Weights of a small GPT-style language model, trained from scratch on English Wikipedia.
Size: 9 layers, vocabulary 11862.
MLP neurons of a small language model. Each row is named by its layer, matrix (up: input weights) and neuron, and shows model dimensions 202-297. Each number is 200 + 40 x the weight over its row's rms, rounded and kept within 0 to 999.
A block is one neuron, or neurons of one layer that tend to fire together. After each block is what it responds to, as a language model described it from the Wikipedia text at the highest values.

L5.up52,180,169,188,200,171,207,251,238,182,193,316,206,241,249,192,167,312,163,269,195,242,183,182,213,152,207,91,241,228,224,225,178,212,221,192,207,201,223,231,220,189,256,230,159,216,227,162,200,220,236,266,145,166,157,229,200,199,189,178,178,163,247,166,218,168,143,241,184,148,174,143,128,268,211,188,179,139,216,205,148,200,217,160,159,223,199,254,244,180,201,147,250,178,239,279,246
L5.up104,245,168,175,185,226,199,222,197,201,134,248,288,227,216,172,196,182,231,196,218,201,219,203,139,207,224,218,234,206,175,247,128,165,143,241,199,159,226,165,214,217,223,175,176,199,188,156,240,175,155,227,188,213,208,194,292,257,177,208,229,259,202,82,169,257,218,176,185,203,208,266,187,213,191,265,163,174,143,175,207,178,210,245,261,185,170,173,219,215,192,184,211,179,164,217,188
L5.up668,194,231,159,252,261,292,251,252,150,207,233,170,162,314,153,186,225,198,87,181,227,267,162,251,180,268,152,290,200,171,140,172,227,228,189,220,195,174,247,194,160,226,280,274,161,166,186,230,183,235,246,145,161,198,162,183,247,182,101,86,273,269,158,230,230,199,195,202,207,186,240,157,184,219,180,216,201,175,208,223,170,247,213,201,156,240,175,209,189,188,171,133,180,221,197,257
L5.up781,211,220,217,200,261,197,249,209,261,154,174,310,206,107,253,242,164,210,125,252,212,188,158,189,259,142,216,216,236,147,212,179,246,220,207,171,221,244,211,180,175,117,193,270,199,271,238,214,154,177,179,135,200,268,158,228,149,284,140,240,174,213,239,187,162,266,264,225,175,208,159,227,206,161,166,243,212,210,185,156,239,222,240,186,176,226,210,171,209,143,247,173,220,248,222,234
L5.up1748,180,244,258,233,234,271,204,206,212,116,214,209,254,209,233,257,176,211,146,180,256,245,267,191,196,190,151,212,244,189,223,131,167,227,198,195,145,260,187,209,210,185,181,205,183,211,237,139,179,152,249,246,128,281,336,144,259,182,209,259,191,175,173,197,206,133,232,251,144,238,176,135,244,197,145,249,171,141,293,253,159,213,225,187,228,266,208,160,225,205,202,244,185,222,162,199
L5.up1899,261,261,148,183,202,184,215,224,122,195,190,239,178,177,180,225,271,216,236,149,301,208,256,135,200,177,155,233,223,145,152,156,189,224,199,154,224,212,200,271,202,183,218,173,189,125,247,215,239,202,195,184,195,271,248,258,204,141,262,217,207,233,192,178,245,204,282,160,138,174,95,205,222,100,172,214,270,277,209,228,221,156,162,199,229,167,257,176,185,219,114,189,175,179,189,202
L5.up1977,169,271,239,191,183,185,253,234,249,220,178,150,259,162,260,216,240,201,207,184,268,226,212,278,210,193,190,279,138,208,228,171,226,229,213,174,192,176,291,215,197,165,233,251,136,255,218,155,217,216,228,150,188,263,202,166,202,135,142,277,189,194,228,263,217,186,169,212,138,165,178,149,170,247,222,272,133,164,155,192,143,194,235,181,177,197,132,268,206,124,186,318,197,123,205,224
L5.up1989,189,145,191,189,249,212,202,142,175,162,190,267,177,96,236,138,207,180,273,230,221,164,158,312,163,225,141,227,238,311,183,212,160,207,206,202,136,226,204,193,157,236,197,223,134,273,223,172,280,198,182,159,189,291,235,205,196,169,235,199,223,169,141,209,222,184,197,221,239,242,160,216,201,197,243,209,238,208,190,194,179,144,232,127,175,179,270,218,189,160,132,234,213,134,183,166
Description: Opening parentheses or quotes that begin an explanatory gloss, e.g. canals (irrigation), and word-initial G/g pieces, e.g. Grundy, Gulab, grip.

L5.up553,237,265,197,184,258,165,192,194,203,195,212,198,197,163,215,107,237,175,157,186,187,168,249,228,211,214,282,238,244,227,149,183,143,268,143,175,226,214,207,176,162,215,163,169,146,162,188,229,195,189,196,243,210,246,180,165,151,159,242,112,232,236,267,191,222,176,199,174,190,200,211,98,192,210,186,230,163,164,233,185,159,285,235,152,212,197,227,225,188,121,208,200,158,188,234,122
L5.up576,196,182,241,117,202,230,220,180,203,130,112,194,168,240,188,144,208,165,185,262,216,266,167,231,195,171,154,220,187,246,207,152,187,264,180,164,164,290,167,177,232,208,184,210,232,231,145,192,206,138,176,199,156,170,187,205,284,196,234,228,183,229,226,269,247,191,222,142,188,136,205,201,161,221,266,162,162,164,202,223,206,231,244,156,195,254,224,217,212,185,100,186,215,189,227,125
L5.up682,210,174,175,148,184,226,213,248,173,160,208,186,124,211,206,216,254,225,229,248,202,169,259,183,125,198,219,164,255,138,197,208,152,187,206,198,220,172,165,206,170,255,167,167,181,182,184,149,154,103,122,197,127,104,176,246,218,205,258,180,190,247,204,138,164,229,243,239,231,173,235,187,199,155,187,213,260,197,212,112,240,269,175,210,81,154,191,167,261,185,165,296,268,166,147,192
L5.up1356,230,223,234,180,205,169,196,235,136,129,214,239,192,212,213,212,247,230,204,279,278,210,268,152,196,133,246,203,200,262,164,142,195,183,212,184,123,198,247,238,167,122,159,193,183,191,139,150,149,188,127,164,208,203,222,165,219,158,210,163,175,190,209,228,339,244,173,166,169,235,245,275,200,256,182,166,180,128,172,105,107,293,197,213,182,179,211,279,199,92,255,282,170,149,186,229
L5.up1582,231,160,203,264,144,178,169,192,194,201,210,192,212,282,158,148,204,236,217,165,236,150,241,269,208,171,225,203,217,197,239,213,224,201,124,208,237,171,280,190,160,239,169,147,191,185,219,178,222,245,238,166,245,266,173,211,223,218,203,209,219,208,205,213,243,173,279,177,191,271,197,192,218,265,154,222,135,201,237,189,201,240,182,177,165,274,226,216,194,194,232,201,258,198,212,193
L5.up1708,270,166,186,164,171,222,195,200,174,183,248,190,202,221,195,190,223,204,230,168,190,221,174,177,221,167,257,224,206,216,217,176,209,215,127,222,247,179,175,243,201,166,169,180,88,160,179,233,149,233,141,142,189,218,142,207,209,223,180,161,225,297,235,225,211,159,157,241,205,203,300,151,227,195,203,196,168,175,188,193,232,237,239,178,239,187,192,198,167,115,271,218,203,157,274,79
L5.up1846,191,161,221,202,244,186,184,147,230,109,202,187,216,256,228,156,246,260,179,173,169,219,128,148,196,242,253,246,209,165,195,235,141,195,227,196,194,190,148,211,185,178,177,216,175,211,161,174,223,162,155,187,226,158,195,164,205,140,273,240,257,235,249,257,247,220,172,130,191,198,176,152,170,129,243,303,187,208,173,158,206,259,200,207,255,199,131,174,203,212,182,252,233,225,191,222
L5.up2010,285,236,208,288,250,204,253,203,231,174,183,172,189,261,178,112,289,222,243,159,227,220,171,201,188,231,255,181,175,235,202,228,205,202,205,183,172,217,170,239,174,172,190,209,174,197,182,183,251,215,211,212,217,156,233,160,200,197,213,222,235,272,175,216,273,224,189,164,191,213,188,98,202,207,179,232,140,158,181,153,195,197,183,208,274,214,166,145,277,203,182,195,129,141,219,232
Description: Periods ending declarative sentences in encyclopedic prose, often after places or nouns, alone or merged with word-ends like "s.", "a.", ").".

L6.up462,286,231,167,216,202,209,184,199,151,220,177,235,144,192,205,149,229,144,164,173,174,212,188,171,204,147,185,200,157,199,248,211,191,174,137,215,162,240,186,250,203,219,197,262,227,112,215,204,209,179,232,179,201,252,194,226,244,127,100,215,147,180,168,221,257,212,223,229,131,140,194,224,173,172,293,209,202,190,160,163,181,205,226,212,184,188,289,183,239,174,199,191,253,174,173,204
L6.up487,212,225,341,206,158,203,249,224,175,183,179,207,195,208,261,261,208,250,128,259,220,161,179,279,174,231,144,208,238,205,205,146,181,233,269,248,202,233,228,181,138,193,257,251,181,169,299,154,216,181,229,239,149,246,207,251,152,252,175,173,173,157,198,207,156,232,202,240,218,219,221,230,165,248,210,276,208,242,238,244,183,239,192,178,154,202,136,181,180,238,210,208,174,201,199,209
L6.up1021,192,193,227,213,251,134,170,95,230,151,269,219,140,206,222,174,244,149,182,263,251,253,133,247,237,171,215,250,264,223,212,157,177,197,245,211,181,323,273,152,197,198,190,241,200,228,197,149,120,230,197,236,201,202,215,213,179,306,215,227,203,201,189,174,247,149,204,212,158,198,146,156,262,259,176,209,219,223,254,136,175,186,176,186,159,228,153,213,172,217,236,259,241,191,242,296
L6.up1065,175,204,202,154,119,141,295,182,185,251,253,224,145,167,213,223,227,178,187,253,171,234,179,241,205,141,245,163,244,269,142,161,184,160,199,109,111,279,186,148,187,189,132,197,245,180,271,197,242,135,212,222,93,254,166,178,171,220,211,221,213,243,190,156,189,138,163,183,206,144,166,188,254,248,208,193,186,229,219,218,208,184,160,194,190,200,190,248,209,163,181,164,181,164,225,258
L6.up1149,190,259,201,243,225,153,232,290,294,228,144,201,259,229,241,208,247,157,159,271,186,238,155,189,209,147,219,185,213,182,209,186,211,257,202,206,171,252,93,213,274,160,239,258,151,193,183,137,193,164,163,196,160,226,215,180,253,206,188,206,249,243,138,188,224,194,194,283,201,159,216,238,204,193,203,250,209,222,209,217,152,222,195,210,201,195,205,205,249,173,234,151,194,195,195,235
L6.up1641,204,205,173,192,195,196,191,129,237,264,110,203,162,231,248,173,184,170,156,194,215,236,156,254,209,264,261,195,233,141,208,221,166,192,190,220,185,280,100,207,150,154,170,154,190,207,201,199,150,141,176,170,243,227,169,183,239,233,131,183,198,178,228,203,136,220,163,236,224,166,193,169,197,232,186,239,191,160,220,171,161,230,179,191,150,148,205,271,242,135,160,162,239,183,127,280
L6.up1724,166,253,208,282,245,216,183,208,152,223,161,240,232,203,177,205,314,125,138,156,185,224,241,268,242,246,200,164,227,242,231,242,205,166,187,209,240,205,160,236,213,157,215,240,135,154,103,169,236,206,207,218,227,228,225,173,206,220,237,69,187,242,201,203,236,234,168,139,192,223,177,180,228,190,159,181,198,150,188,267,137,255,150,156,148,227,265,187,187,233,205,181,161,154,239,211
L6.up2012,200,201,226,105,125,170,225,190,204,201,184,209,229,228,249,220,218,255,230,82,118,203,190,205,241,115,281,180,232,202,246,275,175,295,139,190,197,154,221,150,168,251,106,237,187,208,226,184,283,192,223,225,181,224,190,134,197,251,157,229,120,195,208,177,264,137,185,257,184,209,189,198,174,102,198,234,245,174,186,167,246,139,231,254,143,163,134,196,236,228,172,238,202,157,130,153
Description: A lone letter G (sometimes M or g) split off as the first piece of a word, often at a paragraph start or table cell, as in Gundestrup, Griffin, Gulliver.

L3.up48,236,199,209,185,253,207,206,185,286,222,171,238,154,177,243,172,216,229,199,151,152,210,180,221,176,225,225,214,211,283,141,171,236,248,203,207,193,238,186,166,289,236,92,232,166,266,161,180,155,219,179,176,214,201,170,200,150,145,175,174,198,217,261,185,163,209,222,218,217,299,166,167,77,255,191,227,198,165,157,176,124,240,141,179,232,264,237,199,261,148,205,206,109,216,289,147
Description: Tokens closing a clause or sentence, such as periods, closing quotes, and a comma-following and/but/while that starts a new clause, e.g. householder with no husband present, and.

L5.up39,239,327,148,199,167,146,268,167,253,226,212,147,205,106,150,327,203,176,174,155,270,165,271,162,184,202,205,170,196,252,233,227,183,233,206,207,225,177,99,222,273,212,155,224,175,293,216,201,207,249,152,209,169,176,180,222,150,186,224,186,195,129,183,206,222,225,181,245,225,225,156,176,214,233,265,197,193,173,175,217,218,151,155,213,80,289,265,193,197,205,190,179,143,202,240,182
L5.up810,176,191,181,144,240,218,164,147,246,177,136,168,231,235,154,233,203,199,157,219,266,138,247,193,196,179,222,165,220,232,253,152,202,209,228,210,246,175,143,217,278,203,149,193,223,263,246,219,223,179,186,304,188,218,199,148,228,244,268,213,241,199,213,186,207,252,142,262,178,196,263,171,213,180,266,261,161,280,188,270,205,173,163,199,222,247,243,231,182,170,196,160,244,290,199,163
L5.up815,234,247,144,198,251,177,154,217,122,223,157,178,122,156,239,145,209,176,173,177,258,143,292,219,191,230,117,218,157,194,197,174,243,251,229,187,204,190,214,156,200,199,221,151,265,252,155,212,199,188,158,188,186,254,230,181,190,222,208,153,251,194,197,199,128,249,131,205,178,196,226,237,261,231,226,224,239,269,176,213,267,222,169,196,180,168,227,253,259,232,213,172,214,262,175,211
L5.up876,286,196,215,216,185,115,189,222,158,154,167,212,179,155,169,250,182,172,180,237,233,177,252,143,244,188,252,246,151,207,232,247,158,219,217,170,204,222,128,200,169,194,224,218,284,170,162,154,133,153,226,258,212,179,225,239,157,255,271,204,263,210,154,226,241,226,217,191,216,239,195,129,190,281,215,203,155,229,189,196,244,254,196,254,184,126,253,238,236,156,237,234,252,188,194,175
L5.up1033,235,317,175,232,207,220,163,225,230,186,183,207,154,164,242,184,210,182,173,259,173,247,276,275,128,154,139,198,186,197,233,193,213,220,192,220,252,208,284,108,192,220,250,170,222,218,270,142,181,216,166,197,204,202,199,138,186,187,264,165,267,237,130,186,173,233,208,199,168,184,208,208,258,165,258,229,279,261,165,150,214,265,200,111,164,232,189,210,276,248,232,128,181,199,150,156
L5.up1196,250,199,222,254,226,116,297,150,188,199,182,214,240,212,239,167,247,230,219,210,228,212,217,194,185,217,194,178,238,238,177,185,122,113,237,189,200,127,146,149,160,131,175,251,188,199,163,210,87,201,233,203,188,172,299,219,141,212,182,240,252,250,253,125,212,254,117,230,250,131,114,153,237,208,296,197,218,201,212,146,249,137,244,203,199,162,274,157,153,154,209,179,137,163,133,155
L5.up1214,187,107,132,177,231,165,225,209,138,149,93,178,184,188,176,99,232,174,165,188,231,153,266,208,118,221,233,160,229,220,232,152,171,211,198,157,207,201,151,271,186,243,227,241,175,188,251,213,240,196,210,190,210,252,236,202,205,201,258,191,148,286,247,169,211,293,194,222,247,216,250,185,215,161,260,324,136,219,155,241,154,206,229,192,224,124,246,201,222,148,251,204,111,218,259,99
L5.up1796,211,131,232,217,188,240,148,262,248,154,192,234,197,179,147,211,238,174,241,244,263,136,189,72,175,251,232,180,147,211,194,182,165,182,203,252,222,217,233,111,205,228,172,142,197,254,260,204,147,165,182,231,163,215,258,127,213,197,307,262,167,244,172,195,237,255,167,256,180,163,198,156,180,195,282,216,189,210,143,162,111,262,197,204,178,199,256,137,207,262,222,216,221,237,241,246
Description: Occupation nouns and the "and" joining them in short biographical descriptors after a nationality, e.g. singer, politician, author and illustrator, often in name lists or article headers.

L3.up1681,198,208,208,231,227,210,159,163,164,194,211,227,158,184,288,146,201,260,73,241,238,194,220,204,195,234,261,191,161,192,173,218,174,191,141,193,195,181,210,201,156,214,153,203,191,129,248,158,229,192,215,153,176,228,189,180,290,213,208,247,183,148,232,160,157,194,210,168,174,206,164,181,113,235,232,256,214,159,198,241,202,193,199,213,226,177,237,143,134,162,155,247,246,184,245,189
Description: Early or middle word pieces of rare proper names and foreign or uncommon words, often capitals, e.g. avant-g, Z in AvtoZAZ, Mod-ig-liani.

L5.up552,210,214,177,146,221,72,203,223,186,202,116,198,216,276,198,207,220,223,217,282,180,212,219,213,196,233,195,279,172,307,235,159,249,168,179,159,206,212,176,260,219,176,232,169,154,189,186,162,202,251,179,154,239,176,231,203,235,150,215,242,196,255,236,172,193,196,202,210,166,169,120,200,284,146,188,174,150,160,174,257,188,216,181,254,262,288,218,196,270,222,233,265,144,248,167,193
L5.up772,243,248,167,244,179,217,240,182,222,225,219,197,196,270,257,199,224,140,181,165,195,174,193,122,201,176,187,173,180,175,225,202,172,181,174,190,196,99,212,231,179,151,176,137,206,180,182,157,247,112,198,203,122,200,203,153,224,183,226,209,167,193,180,276,263,254,231,197,184,265,245,234,234,226,209,239,232,184,199,172,270,156,230,207,222,197,242,161,228,196,213,218,180,220,141,240
L5.up819,187,221,121,238,190,246,139,191,169,252,209,149,182,217,225,242,122,179,146,207,105,171,220,199,207,205,238,205,228,171,126,216,239,193,195,217,209,156,116,144,264,148,216,204,194,276,217,143,189,231,195,175,187,205,135,185,149,200,175,231,167,178,233,254,289,284,203,203,217,187,247,196,231,237,186,181,149,157,170,111,231,145,250,253,201,246,183,216,179,174,149,211,201,168,182,208
L5.up828,234,206,339,207,220,151,152,292,183,193,219,149,258,189,210,181,148,170,235,198,177,238,272,215,168,262,176,219,215,148,224,234,248,199,97,246,174,230,238,275,243,215,224,176,211,227,179,226,246,188,181,179,175,225,146,218,146,147,264,220,197,190,175,223,256,236,202,233,206,211,192,228,245,148,184,198,262,163,255,165,122,113,194,227,164,224,119,153,247,155,156,278,191,175,148,177
L5.up1176,220,190,221,173,205,193,177,223,244,198,82,210,162,212,251,252,182,193,229,182,199,162,171,210,187,141,242,197,202,204,175,141,237,256,162,228,136,208,222,235,170,204,188,187,191,243,288,208,274,222,177,194,188,169,219,57,197,194,143,157,218,201,251,175,163,285,217,241,213,171,167,183,264,217,298,167,215,170,180,219,182,204,236,218,195,193,91,182,200,210,177,195,214,238,221,179
L5.up1406,191,209,159,216,166,227,229,224,226,151,267,188,222,249,205,231,218,171,235,179,235,221,160,204,257,205,159,244,195,205,191,225,134,224,161,156,166,112,167,148,184,180,225,228,218,254,276,173,215,208,217,168,111,244,168,193,140,279,220,207,194,188,158,234,231,140,216,229,134,170,234,202,180,225,145,155,196,237,125,215,231,235,200,142,211,187,208,133,191,211,111,250,150,178,140,213
L5.up1417,218,259,211,206,243,227,238,203,200,218,171,219,223,164,216,163,200,206,190,155,222,295,108,179,211,150,211,142,151,247,221,187,249,200,226,138,152,156,98,313,209,225,186,221,176,128,154,129,153,190,157,172,183,183,161,198,172,166,200,213,222,239,146,204,301,236,183,219,223,210,201,182,288,214,271,180,207,208,221,197,197,210,139,164,242,202,177,113,228,228,138,201,132,221,217,148
L5.up1820,138,138,180,256,269,223,199,132,180,217,201,209,196,238,199,196,210,189,142,305,169,221,95,189,144,222,160,177,208,195,251,230,218,174,193,202,189,139,196,257,214,204,71,171,135,238,197,163,177,221,147,201,128,167,86,225,200,183,232,139,183,241,201,161,248,218,248,176,185,234,178,192,175,204,186,169,158,218,183,204,190,322,170,170,202,257,187,194,221,236,233,119,143,236,159,244
Description: Closing equals-sign runs (==, ===, ====) that end wiki section headings such as "== Early life ==" or "=== District 30 ===", often after tables.

L6.up22,247,190,254,218,86,155,128,177,235,150,259,205,141,200,239,193,165,145,270,179,168,246,221,183,264,231,198,183,206,213,132,115,268,220,253,184,144,189,228,190,245,200,256,218,104,235,154,190,225,200,130,183,172,217,271,192,204,161,177,195,222,173,232,234,193,254,204,220,155,241,242,166,199,188,231,201,192,205,181,142,172,131,277,226,193,235,171,240,178,217,139,268,169,164,244,171
L6.up580,223,154,234,210,203,173,214,221,182,174,267,143,133,280,199,211,241,202,194,185,178,190,212,174,194,175,199,151,236,210,153,250,212,227,197,225,190,205,150,182,290,172,202,174,149,134,250,186,183,175,123,252,219,160,202,225,145,236,146,205,200,171,135,238,180,207,183,139,232,207,225,219,185,164,98,203,138,130,190,107,218,245,226,189,170,245,233,205,116,182,236,133,206,142,225,177
L6.up631,220,183,233,229,215,200,219,246,198,212,202,227,80,210,192,128,189,178,194,146,185,210,213,232,163,210,231,209,119,209,270,233,175,178,204,226,178,268,199,254,196,219,166,146,241,262,206,154,235,171,98,243,214,208,232,135,201,192,146,194,172,172,230,131,242,217,202,191,215,247,251,171,189,236,174,194,99,130,180,159,128,204,201,197,128,166,217,193,153,124,245,205,149,180,157,224
L6.up1072,182,186,185,230,138,171,193,197,187,245,186,163,169,170,114,212,172,130,184,214,184,198,217,306,154,93,214,151,214,184,225,245,158,165,177,166,124,222,222,226,171,193,236,184,187,238,230,186,126,163,102,210,180,248,157,276,228,152,138,176,188,204,211,199,244,188,224,247,142,141,179,237,193,185,157,205,217,215,231,227,158,182,175,181,153,203,148,121,165,136,207,196,211,165,210,232
L6.up1397,177,199,227,224,235,169,208,232,186,188,124,184,181,132,107,147,213,226,225,245,197,213,188,166,294,164,198,228,156,220,258,183,249,245,181,244,182,169,234,152,208,246,229,203,178,203,170,203,215,179,176,205,259,346,212,246,238,216,177,135,225,222,259,149,221,213,184,184,214,161,208,157,166,263,223,193,234,151,172,189,170,195,237,240,192,251,241,195,229,200,262,223,236,232,261,191
L6.up1448,193,283,191,136,227,317,209,181,215,244,224,232,143,117,256,155,178,189,200,212,189,195,237,225,285,207,260,228,239,242,185,212,148,195,166,179,193,248,159,201,127,170,169,148,118,231,235,139,220,192,241,294,129,196,94,224,175,241,193,177,197,253,205,258,214,134,167,166,209,195,148,150,165,173,247,193,304,116,196,229,238,200,250,128,198,215,244,192,251,201,213,228,255,188,183,224
L6.up1506,144,199,136,220,191,186,189,188,218,179,285,164,231,238,132,149,191,160,149,120,226,194,139,201,190,213,167,209,204,208,213,236,249,170,199,262,192,258,156,206,192,129,234,128,165,193,158,300,233,243,202,122,206,268,119,193,171,239,204,210,136,228,134,232,210,188,246,215,151,186,247,165,287,144,152,157,217,172,248,222,180,205,161,166,173,294,208,158,251,213,179,214,194,166,202,165
L6.up1616,287,154,165,202,187,167,177,180,180,175,182,218,108,173,206,223,127,172,203,269,184,210,115,229,259,137,252,277,182,231,269,203,179,238,205,222,159,207,175,181,209,195,250,225,192,209,240,166,235,215,222,201,191,210,177,144,177,199,213,206,286,211,271,142,209,122,162,256,130,151,170,154,194,204,196,243,192,270,198,179,167,182,212,231,226,205,230,232,260,182,245,252,162,168,245,236
Description: Periods, often fused with the word's last piece, ending an expository sentence before a new sentence or paragraph, e.g. "199'6.'", "complet'ion.'"; sometimes colons.

L6.up26,222,242,209,214,163,207,229,144,247,190,124,207,180,221,249,208,125,284,167,244,196,122,167,186,175,183,148,221,176,243,230,189,172,164,191,205,170,172,150,188,233,128,188,244,183,234,182,217,201,237,186,237,225,212,241,202,223,174,230,233,180,240,179,274,232,223,218,229,251,165,181,185,196,232,237,201,181,261,254,174,266,219,167,196,222,199,108,240,198,235,265,220,142,224,190,202
L6.up201,125,251,201,232,198,235,151,168,135,197,144,206,210,237,255,214,172,176,200,243,187,195,187,237,231,122,149,194,148,280,107,202,218,209,225,216,173,216,167,262,219,189,132,155,144,171,194,211,171,144,257,185,177,186,118,189,215,213,184,268,251,187,192,192,188,151,246,202,159,201,226,160,181,119,153,162,175,219,231,177,241,130,221,239,221,228,112,174,223,214,190,250,165,205,243,177
L6.up513,243,282,203,151,217,231,238,221,229,215,220,222,162,231,231,166,249,218,214,141,212,234,231,260,177,251,220,223,258,190,121,184,208,233,228,171,284,196,112,235,218,217,184,210,224,209,183,231,183,231,242,203,169,165,119,178,106,241,157,232,222,222,124,154,237,218,216,182,229,220,266,179,190,172,216,261,253,272,247,171,228,234,228,217,189,193,148,160,214,246,230,202,228,198,275,253
L6.up662,235,205,232,229,210,168,248,164,187,197,252,262,201,208,229,130,219,208,198,223,191,103,188,196,247,250,230,158,269,328,229,163,219,156,193,262,205,176,217,267,214,265,222,221,188,257,218,212,169,217,192,117,210,184,181,182,239,173,231,189,206,248,85,234,253,223,213,208,130,230,221,195,223,163,239,187,187,252,155,182,166,158,150,210,151,176,200,154,251,229,203,168,167,224,168,151
L6.up900,132,218,192,155,185,170,236,155,189,171,249,202,131,204,167,177,184,214,197,229,182,154,143,217,209,172,221,223,220,202,121,204,199,234,160,182,279,183,180,180,198,202,187,186,170,177,199,205,186,243,226,138,213,160,218,185,173,192,254,265,157,219,235,245,215,211,214,188,213,171,204,167,212,229,186,240,252,270,193,183,186,145,229,193,195,230,209,290,165,239,230,163,170,189,200,278
L6.up922,264,232,176,228,253,209,241,209,208,119,133,218,202,187,203,203,185,180,172,194,220,157,226,156,124,210,217,189,215,152,252,188,233,152,114,212,244,198,215,216,262,195,235,170,296,286,223,179,170,236,159,242,203,204,199,216,121,155,184,308,178,209,225,216,196,282,151,197,301,178,153,169,224,140,174,193,210,207,268,183,243,210,148,196,223,205,113,239,269,218,148,183,175,164,184,216
L6.up1002,171,142,218,291,181,266,188,207,190,175,199,230,172,242,138,200,177,217,118,184,199,180,176,219,112,267,172,155,215,195,103,192,237,210,220,235,161,210,152,226,157,211,181,260,221,135,279,189,206,222,184,232,278,200,105,302,167,147,227,266,238,215,159,211,293,149,216,193,245,216,147,181,220,223,183,228,222,211,158,103,181,143,168,196,275,250,159,202,221,191,141,194,210,163,195,173
L6.up1993,299,187,137,223,193,191,308,245,208,175,200,237,225,288,182,194,195,222,227,208,211,252,132,186,231,217,160,149,239,193,193,196,184,214,188,180,165,164,82,229,197,149,252,170,205,262,223,132,196,217,219,144,217,182,202,237,185,253,274,183,197,175,242,253,215,203,208,209,205,187,187,130,145,207,236,217,254,199,175,142,278,172,235,134,207,237,254,148,180,228,148,237,222,182,221,222
Description: Tokens that close a line of wiki markup: the == or === after a section heading (Films ===, Television===), plus table pipes and |---| separator rows.

L3.up730,238,222,211,202,222,161,154,152,223,208,235,237,182,168,180,225,149,189,145,175,181,165,250,200,126,141,222,195,192,220,266,191,147,163,172,109,191,178,239,190,148,202,240,232,267,210,213,236,163,194,191,242,157,253,152,158,218,189,282,192,223,151,253,203,210,234,187,215,118,108,217,259,197,177,199,272,163,209,228,213,262,217,217,204,222,193,245,158,182,178,280,190,189,204,229,141
Description: Occupation, title or relationship nouns naming a person's role, often the final piece of a split word, e.g. curator, geologist, widow, singer.

L6.up10,142,266,149,216,207,204,237,132,195,169,164,247,169,152,244,270,281,135,215,224,207,203,221,207,161,140,150,130,232,180,247,148,195,180,156,187,183,156,129,240,206,193,153,265,150,250,157,212,192,240,209,203,220,187,186,232,213,237,197,174,194,317,184,207,181,200,137,190,99,271,256,178,183,175,205,216,150,170,209,220,145,213,195,140,197,242,136,159,223,303,226,197,195,236,130,194
L6.up17,151,134,276,131,257,217,158,199,165,160,113,209,193,184,229,222,248,166,128,203,216,192,246,287,223,174,236,208,166,262,295,194,197,253,206,150,184,226,181,233,209,139,179,194,193,238,178,188,165,202,188,267,228,132,194,161,126,181,215,225,252,169,258,146,189,186,186,148,142,282,226,163,197,218,225,216,217,172,171,206,137,205,230,136,247,172,201,132,189,167,209,242,146,234,272,278
L6.up551,240,218,196,202,237,246,188,180,174,257,145,261,217,135,272,188,203,262,136,236,177,233,183,210,190,209,200,216,229,204,202,223,239,120,169,253,134,225,151,208,130,179,152,241,207,115,125,120,207,210,217,246,163,201,156,284,219,204,204,240,173,162,247,163,161,139,134,180,190,207,187,177,183,168,210,178,169,204,172,198,165,186,282,222,194,188,252,185,234,155,303,221,186,216,292,113
L6.up633,176,185,218,138,214,227,221,282,210,260,177,151,212,252,243,280,205,177,158,186,196,237,241,197,217,171,216,200,179,199,138,124,218,201,145,220,238,197,233,167,168,192,138,183,151,227,181,191,227,207,175,255,198,212,179,195,137,157,259,170,190,237,234,233,229,248,235,171,87,152,244,146,256,171,212,227,193,188,144,239,101,119,187,192,154,160,222,199,195,201,205,222,258,183,186,153
L6.up758,205,212,202,142,176,173,234,130,174,237,214,251,214,158,193,197,191,125,154,192,161,140,239,219,168,217,257,187,179,194,226,224,209,161,208,199,164,248,174,198,198,111,280,236,239,221,174,221,174,170,191,238,190,237,247,144,184,131,274,203,230,236,186,163,216,207,195,68,247,224,159,159,175,167,241,211,251,153,202,246,252,195,164,192,257,204,231,221,202,158,206,221,155,212,241,199
L6.up1246,167,172,200,129,248,228,257,218,180,190,147,160,175,156,178,241,204,200,241,225,192,217,262,180,213,240,260,161,227,175,245,172,205,212,203,218,188,168,159,164,221,222,185,168,234,244,163,184,176,199,122,228,167,202,241,254,121,140,261,194,184,185,223,241,198,177,77,228,295,138,189,152,155,234,280,208,285,239,203,257,172,243,202,159,245,209,203,148,246,248,321,243,198,241,177,187
L6.up1808,231,271,156,83,183,202,147,194,199,236,190,238,209,232,104,239,195,184,226,270,184,222,255,203,148,168,193,187,216,194,254,261,178,202,159,155,263,200,183,301,182,91,195,282,252,201,191,183,127,201,222,212,225,220,178,151,165,205,250,202,255,150,177,218,211,183,168,155,144,210,177,194,185,109,258,253,197,223,180,176,205,249,144,199,160,219,258,201,181,207,231,210,231,268,203,231
L6.up2044,134,264,235,255,206,185,170,175,243,158,149,160,214,233,198,216,196,195,147,247,288,146,216,146,234,311,172,186,257,133,276,183,183,212,170,191,205,101,283,143,256,150,137,204,194,237,212,185,90,127,173,243,205,201,224,181,169,84,250,227,211,178,253,178,190,215,170,200,240,180,213,173,210,235,209,194,223,198,211,164,245,212,258,204,226,252,213,107,237,166,191,256,173,186,169,234
Description: Connecting words and nationality adjectives just before a person's occupation or role, mostly in biographies and name lists, e.g. "a nurse", "senator and colonel", "Japanese Go player".